Weights of a small transformer language model.
Architecture: LayerNorm before each block, learned positions, biases, tied embeddings, capped logits.
Training: a variant of Muon for these matrices, 583M tokens, 8902 steps.
MLP neurons of a small language model. Each row is named by its layer, matrix (up: input weights) and neuron, and shows model dimensions 389-484. Each number is 500 + 25 x the weight over its row's rms, rounded and kept within 0 to 999. Numbers have three digits each.
A block is one neuron, or neurons of one layer that tend to fire together. Before each block is what it responds to, as a language model described it from the Wikipedia text at the highest values.

Head nouns after articles
L2.up79:473518471515508462504498513499468506477496496482461464462486473516475493491541512497479446492500513515501493524523540489517490472517526546500530497503492505485485464492548469523543521508462532495549523466527483478525506468433516492521481535519510524496474552466513553495557522504499529498
L2.up518:500513493493511551488496449543473527509532492478521455463492557485498507525471454477492492488487492482500498520477520446496522502465495482531485490512466494500483508515448505518498509461512472502555524482540476521473452515446490488489477525519496545482498479530514501477500547509519495505
L2.up590:520514520569509487504505479495479516503524515478505510476490513474519474455477480479522508452464481492496488500439520535507481526503482530510551512552511489504478503544520543492504487467491492541484499536500489524551488497517541521490475479484509568500512442480501472522518488481533488498
L2.up666:540498522535523504468480478511475516532510463484484498449504510513541489539521485475510500466506490406470510525484513458527460510546493468471507515484494508490521465501474523504484462471476465482465449496514486502514522502489521526489509493601493525518543474492514514506501514542529493492
L2.up755:546538503576473509521488522498507543493495501445473481490467510475470509449509496459476526454494542480505481538481526487506529484490488503501490470510518521450508523506497512497494509524544528532494512459441501516441495491494527502531486453503532504513506485474487520524503462475501444481
L2.up866:495525512488495494493483504527515488483510454486568456483517497513531484490525508488507512495519477484542518529478496512541529541517512488503513544514545533469493489537483501451509502450518488504456516477495476468513464436499505517524504492508471527493495517433514517525536507499549539511
L2.up925:485546479534517485523503499489451500485482504534517507462507535505514549470480535448497539485453519528524504537517489469497507499487465503509466497520515483450499474511496538473457486479500493453525544512441500512493498460514524501470503500498491516486491491497528498510528439531528491518
L2.up1131:449525442512447512519474541517451499455478483538517469484519514504523511467487528490537492496467509515517511527490518484496436483489485522535448502507537495476528474468491508477513494444522515538513542521497534453517486557544491516549538459508508485477496497522515489534479512497532485476
L2.up1138:500526482533484549485481490476537541518531486493517473450491464512508490461506528489503533467514515527501489515478477512494512518491508533476518470462517486455478471490457532502503461484517497523490477535507528497472510483513510493516508499546476513465518455510531480488490512452562484505
L2.up1229:513520553521502502547537539491530546496499519499505501449475500478474492514549444489450571495517508505484504455513488527520472499546505532480500553522534487529532485519538500515529488508489480534488476528499529504482485492500473515495483500504484474502524523519497483526520490519527491494
L2.up1436:483490484487492539486484523500481513477498510503451492506493561487511480465486483527485513502458506526513523506473463490512514475475554539508491471520524457464514481456504539471487488465490528476493483548506494488440470540536482519480502476490489478475546499498514479432550490505524484496
L2.up1565:480515485514493501483464525518497530496505505482482502472466520503498532472486494529445506490503498454448496516482443512550537511540503518496503521493527490493516491512462509464491516510494502510472494487454503522495485522503501514514534488520449538476483446496475497497509476513523481478
L2.up1818:492534523519523541522471482507485524502467520474486468488484495472539458529496489519475511519467511521494509472448504523494466518520512500551551465478516519500529495493522521489501468505512511560468544499517529485486429505512507499499508467513503486443531498501471482491499469487564496475
L2.up1850:466501516490487525545508473533528534495550501492475492459488519488501499496527484497553548480522493466511523543534510481456463484484532502501471495474495498448487502526519508492511519503488514571502558516536504504524495516515507517481482475507503485487528482523545504548505486482517519488
L2.up1985:463468507520516488552473484500486492482491511504512491473486503495524488492527474501538484486449503524516529506476508457442423512506535495538503511485542518497490491493536504458495535498525496495540518507521461459506510488512449504505560493538505567536515504455530513538547530506524469469
L2.up2024:498520511507519491471513527536518522531520490521540480425493495540534500500499493473490476505518505529522464474512510493493494433489528518502516474490493513459536468435519507468510515502520505528502475479509496497463464520482528468508480433503512519484518491496505512457435453483500507480

Head noun before "of"
L10.up150:533490525538521496470484472485513506503536483502553504504478489518539488461469515539469479481529550499458508461471502484507533516484490473481516502525492500485477458529464524509494509533490494463500471490473503496546521495462525503464526475501489494508530472471491509537532495484515447444

Word-completing suffix pieces
L4.up811:512482483500531500493499492528524541540511527557519498500525476502498521496474492537522438547501510480576539517479459486474467511473472490514504451499456502493542512524500482488540471515504474490496501510491525526527520517494515515482466475458547502503482526527511503481512504490499517516
L4.up814:456452518494544522473530495501469512487507465511501510487486500537476481529489512540504473474507526512531523526528481463500484490521488493463511498521503488496525502529510550527504491522509557504506457531524489473565519463508474531523512531462506497479513534502522515519495492533506495522
L4.up826:472519489536498509516467521484479490467535483548449524490486495549512476482494496501491465537534490508497544483491504479514456494481510494532486514491537520486509500550526497489495471486504493489495544491502451488503464524512467508482508511509470485558496498501483497510516508515503512486
L4.up1400:495454524488547475518491503488518489485516484485470489511483493502521476469483475472481487509507530493481488464508537436474537519505499491512514497497492558526506472531536504480497498455504532454509497498468496497479448520538509524491454483513487488479541501486506499494506485502543468476

Not-only adverb slot
L4.up1030:485490496492522503481503498500489476480516516511516444530486491516483519506488471509521486466497457423454498461512515494482461460480494523521514519501516451486502507500553527502473533530459492472492493526512496454471541489498502505484504469514500547498521429488465496490499442547533460475
L4.up1139:512491513517493512496527534536502501504516475492438494505516529513511533483461492462510472457467522518466477550522462500499504471504462510486490553504496467505512524498481516502501519466555488495474489490500433528465511514506504518510487529503499504540443509489503515448465474492530460515
L4.up1624:450456490521533500523490439457479520484521512521504519488509529520507459513458507505505487456506497540527530469505540479499498486541479492503521490517533490493510500514563510495493511543513536509476484518515450435491538540543515434448503523525490546507470534501480471448540474471462491494
L4.up1638:541507489533509533511468519470479521474500506524509533468509550503467489478492495529512502522502499464504517481517476490489524502547502565513526468503511487439521504513475516531504516519558505493498498534506525534471499513503541486476492456471481524499493497547480493498519473505483486517

Relative pronouns after nouns
L4.up416:526496517489496513547492532499486507504531470478429509457484460470475504465493500427470516515494481527502482477500502509483498502497477503493483462497547481512506512516481475462491520511440484510517508499506509490487512495490518506466530511504512497474506512481495509527522521504491517488
L4.up460:498488510526480546487490525484534475483510503491481497507555516572488475471544547524493488524537534505540527515551477448520480494502444479513477499513513516466496434476505494505504495505506523474474494506513531516489454556487480494501490513515507538536475472479492441502497552464440507479
L4.up1610:499524511490495544572534548499480490505499476536514479469496471523496479500513488460415541494495539518502496520560509499538496494493479452505537425541481508494507509509518490498520455540477514493499527488501510519496489522481476475508549466487469518503498478475506484527484519493532513510
L4.up1977:450501500463519499521544529456494538532528466510488490471529514535434510533525507495464532472490508478517464495521508449479532569490474498492507485502499528495506530518480556524526469566524521518503497497516506487497475548479501513521515525454441509485515500491461474510517529469503493529

Word-final suffix pieces
L2.up85:438536495499487504497517493494496458513512505513505498473491535520547529493529485511488514492510498505461500462523437501510475453516490477463544487465509484509474500529488522481527523505511507504482521524549528564484506494498497562528475519502514527513491484513476486472456512520520473534
L2.up176:512525509483537459524487484469490510517463501539555528485487528504513502507460512543492516499511511467496493483510509470515543485520485503494489493536490509513464488473518491519478478547523474494539487521530484478449517528485485449520495512513472489481525545502516522528485511497481523525
L2.up245:455509502468504517465545454520505529513476509527509539500487489501483499493486473488502552531489506486535526510437449505510484509526517483525532503495548537476496468459493548527516487515472459451491493486499520458511473482508501552503513516540489497523502533516494514501491465510475538458
L2.up428:484501493500507496537506521505512504524538525447484474508475487466452504510498493473477513499534546513502489490493497507484525501533514480501493520522545551486483468512498484551476478531512495495495507528469532475508533474525471483527490500527488508512541535524516524492514526468550459466
L2.up907:471504458472507487551513469466496525484514510495492492498494497504454473491494506464495516509479515446492533471502565513527539473501494501490476494478488524508449529500475548491478490493486527506516530536475511462530497493460522494515520526473494514518547489513486512480479451479480494483
L2.up984:494536482457518511533575447500485476481536474491524501547538516557475532471509524496516512512520554529533496529513471500508496550489500472484524485485512477509459475494479508491473507480503489504527508559517489497511520490476512450490512514508490478536525495546492473473536483502516502449
L2.up1043:577505507546487482519509448478507512528479437477484508507508515528488540513496508520528513505508500518513455488490468477502484561511464530501505499494489531459511475483510526481464514502448517510521507541482481458504497463504494494484509483505508481533518546540491553477483504521491512492
L2.up1113:503523499512517485532522438511484462533478511501529505474476512505532500489519486515482508510492485466498497488499475475489507473510456500488505535529455533484517474503495517487502438503522497504510495518525501528453483498487472532476480503543491526484527515542499524478514521521460545471
L2.up1265:507475533506473506434496498489507517514518502491520522512506472541557473495511490484505492458533506479491450515463491512486494461507493550507519468464495472545471490469504515502509504484489493483496498518522454505531497508479540522503468530478445477521544511549525462450511520504471473465
L2.up1369:502526504514511564469526490499511578502537487456508487485521471531485496501462485502518505485556499490499510486525539470499527502534477504497480470542469559483460515453506495496451517564489531506523539525522530470479493509451491482503504496520440479499494518549527486473539493503479487534
L2.up1393:559494515547547490521515492478487503527494494501508476478458537545496504497526544488509505504485455511523482449463490531493479478533482505500462504459508460508484483506460506462516528500547501500475531555544532480485492479542446505536500487492512514527530525500487527537562465496458465507
L2.up1406:510510574527500447458518507538455496489495476473505564480504472497484531482454489504492462509449465481549489507532488510509542479483467547515523534514530484497506504572491505458493510484506494473493514484504450534535491485489490509492486499486448503514502481524489467489509521475482478498
L2.up1409:511519511490505517481487534451495501548509516475516505508523520529478491495545499466502495505530471590482502533550495499503601506498525522489523503493519538496483483464497515514490478588502509508494486502492519484490488513493515526467527487520498512495520490465515482512472462536523480490
L2.up1464:543524467472495528467494516516546486542516453486496509531503513489481448483507511497527495488447528499523494475554529503512512513464532505454491504466530462490485508521492505485474489484486522512471532498546448477506481504458475497516480520464451485499510471487512485500505460521494472526
L2.up1834:506515513532456500482470498515486512487504463516504473493493477533487501521495490500533505501509497534549494466530510491467503452510473501463518565478496522522482483528487477506469457567479518546506543522477480489471486502504508492507470500491506491482549507473496490504493475473447507537
L2.up1932:516503493496502518517535483513457505488527515502514443522521490492494495502469532497521488496463525493512515504500547576524480532484515540468521488479493506506500513558508548473494545459478486506516475469482492514490504483547536476506501485510509482487483499504490479479492482519517507517

Relational nouns before of
L10.up1376:483479488474502504475489492507519497471507533499494500502561487495533497455482500500454521476534532469493467487532527483533528448491485521488518497529542552482514475474481497527457478497498495497501477487498488515464489467514467529453496520441480522520478511521496546487528471544493463482

Word-start after bracket/quote
L4.up1096:505461511463499530511519500464482525488503501462498496430454460483482500486492519500488515510538509463487517514490455462474470512544536499453507496483496475501492489501489486465479506490512553451532507499507500475481514538529526512504539496495517519472500507484470502508500492466481525528
L4.up1328:505519496485510490458532461502459477518505517511511499511510518493507526571531494523548508447496512507521508477541537487499471473528508514456515445488533510464499497504437483509510488522508545541499486516515480495471511511497498476515519478506504496459556482478478480516517514489544529490
L4.up1372:488493492528527481526521511499485535470563489511521520505535525465488475461531485481467497490517485532499518500463466470488452491495542498471509495490532486486499512462536491453521515461518474503546530476506489485460499530534491474486528520484515522483549502466487512476488505461478536502
L4.up1850:480473455485502506504521493481503523519503446552485537463498507528496497534499478507490522474508466511501542509495516533490475496503492483486522510486536533477526502527530534503453503506490499514484492504524502474504468519518495489488519524519504503515513478495491523495515477439514513453

Wiki section heading words
L10.up655:548506480511494491504504463480522520523499494484431478494524539501487509564477521491544519512464488476501547469493514500498485514528494505532518507519537543539495520518492447495512539483518518546531520511488483536513539476519524506466512488570475441490502514445471523548532543477476502488

Head noun after "the"
L2.up29:485514546536512510510494470532480514465527485511469492462459511510544491504476517478493505490554512511522520491535499524524501511485500519466506469484513491515451547485469514508451493511518460493515476443522547531528482490488495528500524497510503536488524502547456526551511516526521541473
L2.up413:391481501514499470477479540519477555517505515477487473502534501495530478503590478469435495483515478530481508524469510494512466511522482520503485498487480474500497482535487479482507516512529510463529525476498548478450516492520457493463507537502532528513492496495520497504503486552472521482
L2.up429:498464531497541475518450514554527523516484458458503503525515492454501522488524456534463520493477473514505479499519514534509492533480491532485457503494518507509507519501508532511496529524498481523459512486478521505459499480488523498487510494537533459453504462505534490496457522475531448488
L2.up449:466548524521495485508505495477515488514493488454496465466513519506512493505549464501505459496529525471472478499489501503482503475515496472521499509452481498511487512512499524554517529496536474554481486555513480458457515515489505513549509492491479505510564454494498505526510503498522479526
L2.up479:519477554531501526539474510520472519497507531543498548522498499488476533506474498498514489447507539513535507527511507490470460483507498481530483508478531515463493458519524447534487511528484483527498541488472498479515523474526543511473530495517534519457492500462504512482555476479501481488
L2.up561:536487532486506477500468513468463487506492516460470513514500534483513515466494518502501462501515505531513514506512494523504518477502509475489517508517521509495511488510509498496481536563520490499505564491536522499518513516516452559457504524492511529494552511470517508507488459515423464480
L2.up863:529532487513490464527503518520459498484471505510481546475495526458485518488488491469484474499513488544489477535547531550519511504478486507515440531477536504530510440520475505531486476497509516467503538453496522517459509484462523558517512474488468486504563525434494473529494520501495479482
L2.up1068:522519481521524508486486481500512496503554492581507496476486474515521493504464522522526485459536527513536527466479539463535465458500504486488478530478500519533518503549506499527498520465493455511469449483485458507505480490488490513491496499519476514455481505507526511566527551491503505469
L2.up1084:520527548495525510474520467467497468509529477493483504514470452451512477478502517515473461511511521478504514518500483518501485550496478524474467471482478561499538523538494528496509507486476489473512492444479510508549487508511500514507484508455532523485469495507494481515525472496485509470
L2.up1163:497518522526498586514486516504501486513476522536492513493529560494493478503504462521512490509526526530484531484481522489469506487515461439520495521524564512515502515484540491525487490466522495519516513503485511489527504492504456535532492482516528488464498489481544521507516495491494523490
L2.up1209:502481510529529522494456569500521544508520519459499511456482483487508503469488487480542547517550513467459545484505534465465503496545474528521515529499506500484474522483523467502469481523536479548503482478497534465469496510459488508464530517502508534505513498473542504493486463511527510521
L2.up1276:496496521530503459533530519506478496510503524483495501522471501487520434485517533467502494483483489461498501456526514530518447498502496565497488485499526545468485499525502511488460488494502489519482453472522532483468503498494493506488480454514525547514509537496494480460510438534526487551
L2.up1522:508519490496486464514527537469500514521515499509546512456471512462510506532503508497450506544517471490476519505487479488443460504528457545482506539494517519460505529468510534501483471527534440520508501509483526482537481519501526548500522450505494542480533473520506481477483417472490504513
L2.up1549:522484569505549506521479546476498500516502491527469494523498527481522479481506513499499492503536515482516473532515473537497433526473499530526494465508521513519485503449508482516522525498487470483476568457540515479500494512551527545498467507496503533520487494463492528491531534490479507494
L2.up1639:485487535497532471490466516473525492507532492493530540493517455518437470499493515487478536518499516498498474481496499478515486505438498530503517516485511543504542498543454543528516469544502498518447473479515534501497491484487486511517522472527475531495561480504486478544518474514488524529
L2.up1908:508517456534502473491481501499483528505497491517525513403496488514526481506520546469514508507494513501539527502463475463465494514529518524501478510486457539495493475509460482451506554465494491476517498481526476477502439493516525511509505548542476480481512488464523531510531472542462509524

Mid-word common-noun fragments
L2.up90:517513494501512514519518504537531487487531481498456506490514498525498580487480472485519494502545519554512494544515520519520527494543529491466536524491499465477563470483495523475495488514515482518510458502522512435513522483513475532501508521518563501441549492493478526467526503501509499484
L2.up217:496500497487498507509531491523515480468514512530470489469471512533496493520449474508510512509508491487508531539483471561495455530540510504496487493521535538472527503497531549516542497506505500457539458515519501514535481530512495539505504487487517455500523544503524540445516498513535542477
L2.up223:492498488509492495503516489530528493495492523505528490480493492488527488482490494512499503465535454511486448501534487478492525498498539530489536503516549504495478492524493514543465478546530480511491492532488508516501484507516507496476477489518527476476502512487489481443509479526489518518
L2.up320:497488473497473490526518483482489493474482536478484513475503560540471479497459463492488483434486523438524529514546483503537438480475500506547547538505514505498498506470468513476519507542489505484499483468499510508448509532490489481506510479515493526486526513485515540455522445481515511499
L2.up404:509500452534491515515542518478480486554532449466448513507480529505526522467504493471541490478539466536550479454508473511490540493541507524500492477524569506510506504442496447513505471477515498508496523499527534558507538468482561456432520541518466482531508499498518518473518491492495481487
L2.up468:526505520520504514500518492488454498506520529531519497495505468523512488501495547514519490574493528472499476508466544484465525531506523529441514451507473520494455480494462523509526495535540479541501586515484500485497503524513453512486509522481476490447534532498531461513519515508504516484
L2.up513:445505449492475504479532471487514514465497521515541506482484505549475496487532486468505501530460457490535528549468455516533460535532490506463513491509493462473479477491494526529484551521437520466500526521465524502478463484503507534513510497502513502473461526514503532484454461483474484466
L2.up742:525495516502513436515519518504464491491517477514482483528471501513445542493502528548528557441475511482529549493481521496515456493521517496491529491486492491501515499482524517494524477484553499529520563531514520484528567495486482486485473537491467470490504478459493514493501525455529519500
L2.up852:473499467513501516533529499533483481509481534519438523509513486500498479517483451501493507532478499473527555539532508542475447518508503460492508483489531496495528488537540552544532476523546487483508497478445463490516460504468511519486505494540530515466496535541487535489526500456536505485
L2.up865:491527488485501518538513540500487472540526542462494522510474495530485485491479535488560472489475565507532516499474506483497494533458504513524529496501494514457449498474520473481543509500501499482499476517481408493483485536507503516504508527502490509480491509498471516485483522488479526528
L2.up1088:466519501516557500524498528536526528494508522454464514551481519425474514497513511471523517466506521514492465478469506536481527450534578522513511504473504525488516463428492512523500514453526544499506435526539491496501532504479518506458508461496498478502533470484533426490490477482495547501
L2.up1157:505506495446523518488533487492510502488512497464501521512461470543504465502489462477505535509524517527517545510510542488526504560555480486518525499493479504520509474478522527483490488541519483471475502497483499513500493490468502487514463499496494489454527496565485512495512479538497476483
L2.up1368:504522483487520513503477515537486511516487499486500505473508542509508515530524489471505459542500474512507524487463497501493473483523501495504504524473532538494505509472498520538473484531446529492527502470516520445489472524500472535516508497473483494517500522494503502475495480481487467464
L2.up1548:475534516485511480485504496497531486498479554499509466504533500472523471494473488537493531492484427512499453523510516511510532472493498524510522502530518492513511470492461522520480466517478505495514494487484526482476473483509532490459500496504499507511499475489501536475509472507489518449
L2.up1774:482479495480486541501509479494496494482479516538451512479537465465513519529473510480496526500497514476502493529491445497511466506537498488487493519492504501504490509493511491457520535514530508513498537485444488495503486521519498507510497520502493507488501515523481509499522525522502459450
L2.up1792:512530517520513493477486533485508529506449544492487510495458517497450519478459494486511526494497538462486446478520502514540487545510561480522529507503523518454498485514523467510551481493547559463544499527474510506522524450454467498525505476469476503468541478510509476451488521502524511549

Final noun of coordinated lists
L10.up1084:483513524508485475530464509508467514501501502477519500517515510539536472482488490539523499521459499514527513476503542468528512485506521518533528510464481476487483528506507526467509525533522501477510499498451485520517516474522491521518488523463528470519554542476505438523546463497430512470

Prenominal adjectives after determiners
L4.up243:507512486516515487501465522484558503488497522466503488442523494546520482460508512481493473487508540493505485559499467502542457496512470512496524468495505497479514450544532515507493503531478513537454518502527522495490462569503475506464519537509517539535512539499496484521550464563474489555
L4.up513:486484439518507469517468465500517540487479511470495501508521513542550501472518466498477461538505488494464510510518527473519487490491507515475471474547535506460514520499525516492475496512506504520510493493500525469466478529521504479468477502531560514495523559524504453506520505494522505516
L4.up663:462552471543471522526436522513478493500522504482479481466507504510515503466505525499517468510473472475477488497511483480518520484511509526474484488504447517483487477551512521520493506528487532472554540473486522493462443492529490511504501493541508537496527522475476519523495525466514503495
L4.up688:478483497493517502450470488492532537475499476503543435481519458555559454457512497508507493537493482473522522535494491510522508476483462535493507506504480474467504490536506501460542495517517524512492497464510510458504497499514500509489442494515524524501517515533491517524512527503497487480

Section transitions and "also"
L2.up203:447484478486530553484507521491455486490537493554488584498508507502496448458519488550523522519552518482483513488502490513527491487504499542533482499504529432492501457476469505484491470539528502504471473463523445523537431494534520494449484447479541513495556508488523514490535471497492531476
L2.up506:460528509473473463499513496524543502489526501517498477496533557517485519516515479510515466528483446488469475503522496506490531503464441463531460435537517515495536505493506512475508524491488511500525497502534509545535508511541486518500488510529505485497495501498467506513521488476511459489
L2.up774:476520548491498518478471506533507480527520508513460493468513497505506526526545485486504483476513529515472529490538491481461547478459470446487511456494523506539506532500473535425472470462535501484514495459537497479480488512522494519505488513495508490515514502475475499482524558489502476511
L2.up830:486491541521516520539517488493472519458502518556483469502467503512484512459461453535508510498492475526500502452502515479491509484507491540508488485513459495486522493521539532468548501532518504492462498521505521536538509495435521491471509490472503516487530504473525516488511502507532493501
L2.up921:536471545558497523538476509528531494516468470520481504438491526523502530481530530553438507483464465513485496507488493494495485519499461513516505493519510468502501548519443545545499485468497481494499504522513514517497531482490519507466528517507571468497481516488516517518565511460512512500
L2.up976:489484527553462530507499499484485516516521500484499509506476524535526498511501486519509507532498486525527507502512513484501482512569494490516458532472533518489489480484508454523523439519529552467492514510484516478513517522493460513459507482501513474516526561517511499465521507516423506518
L2.up1120:468563518499551495457506480476520527483511462547468507480475503506498483503508548491507499471504435487458507500525487482517459537537484519499468512466530527511487443468480520510496533462501479481475518551521525527481506512473531492484528513519535500471525477490463526465480525527455487525
L2.up1196:512476485497490490507497516503515518519546469520467519518449535513472512463505518494493472532483464517491527517484471469520478471484517473505582491470521518450479500489521518490493526500524526513494503507479487513559472480505501525490529481521518487457494519488512534500495458509501491522
L2.up1341:479490496512470502499522456455496482511527483509474512509523500463483501504501482489473457495439497521479486519493536489449495527550507482513522494483499509493466475506472531506495502499529480528472490501478532569514480536485489506475463473495506542458487503512523503504477494475529444534
L2.up1373:544530496542578496488509523535514493512499483543539525449517478529489521521508483460512495496485490479529496520496525507503474491485424500460500450443478510492491511494471499502504481466521531516475490469488492485492512494560497493475505544531502505524504538493556499469553487525473481532
L2.up1379:507523465528476502502469519505491526513520504495510518532470529545495486501488485565521544445465509494548487459512505508494512467507499507543497534519502510492540471481523510477484494522515498485464552528488503441551523528504510478473476497427480481539495488505544499534510525527478435496
L2.up1429:481515510486519499471512544476506489506553484495481525486486484497445512458503467526473455500512464478493462510501502482505495489516448453530502479509519484468503531485471512489504500484511494496527515484479507529470546505466512478487509469505469508482505535485477508493520516469464477483
L2.up1496:495477509499488541543471497502511512504537465530511484490493552499493522471493486514503472499507501526482537527463503472500520464494493482542507534475522496492535518544504536455470505551538427528458535452485485500483481498491498512472503470521530479475541504478497479508534505486502471520
L2.up1511:548518494535518493501485507469474474536504477476515506489467517516480471480494501528522554513517524492500542481517470524565479519514465487511514505514521504502512488498494522465490557502508516503445557527505502521527541498545572505511524474511512471496526480488517499543509445502497492519
L2.up1943:477493504519535497498455492479487472488492497532540487471484498504456467494576492519489488465503466535477512500487501484506521488484497537487498534494516518492494515502536457464511473492465481462494546493476476529496541480514565504448517487550461511491517490481528486526502534464470504520
L2.up1981:495495495513509526475468513488504527499505520479502497509503503485473528491502498512485468458496500511523523500494519530458465508524509493525500484471426479486523528486470494479468475476483567573508444472499535483464493496561489526491552521520531458514479531489512528514488505534515464497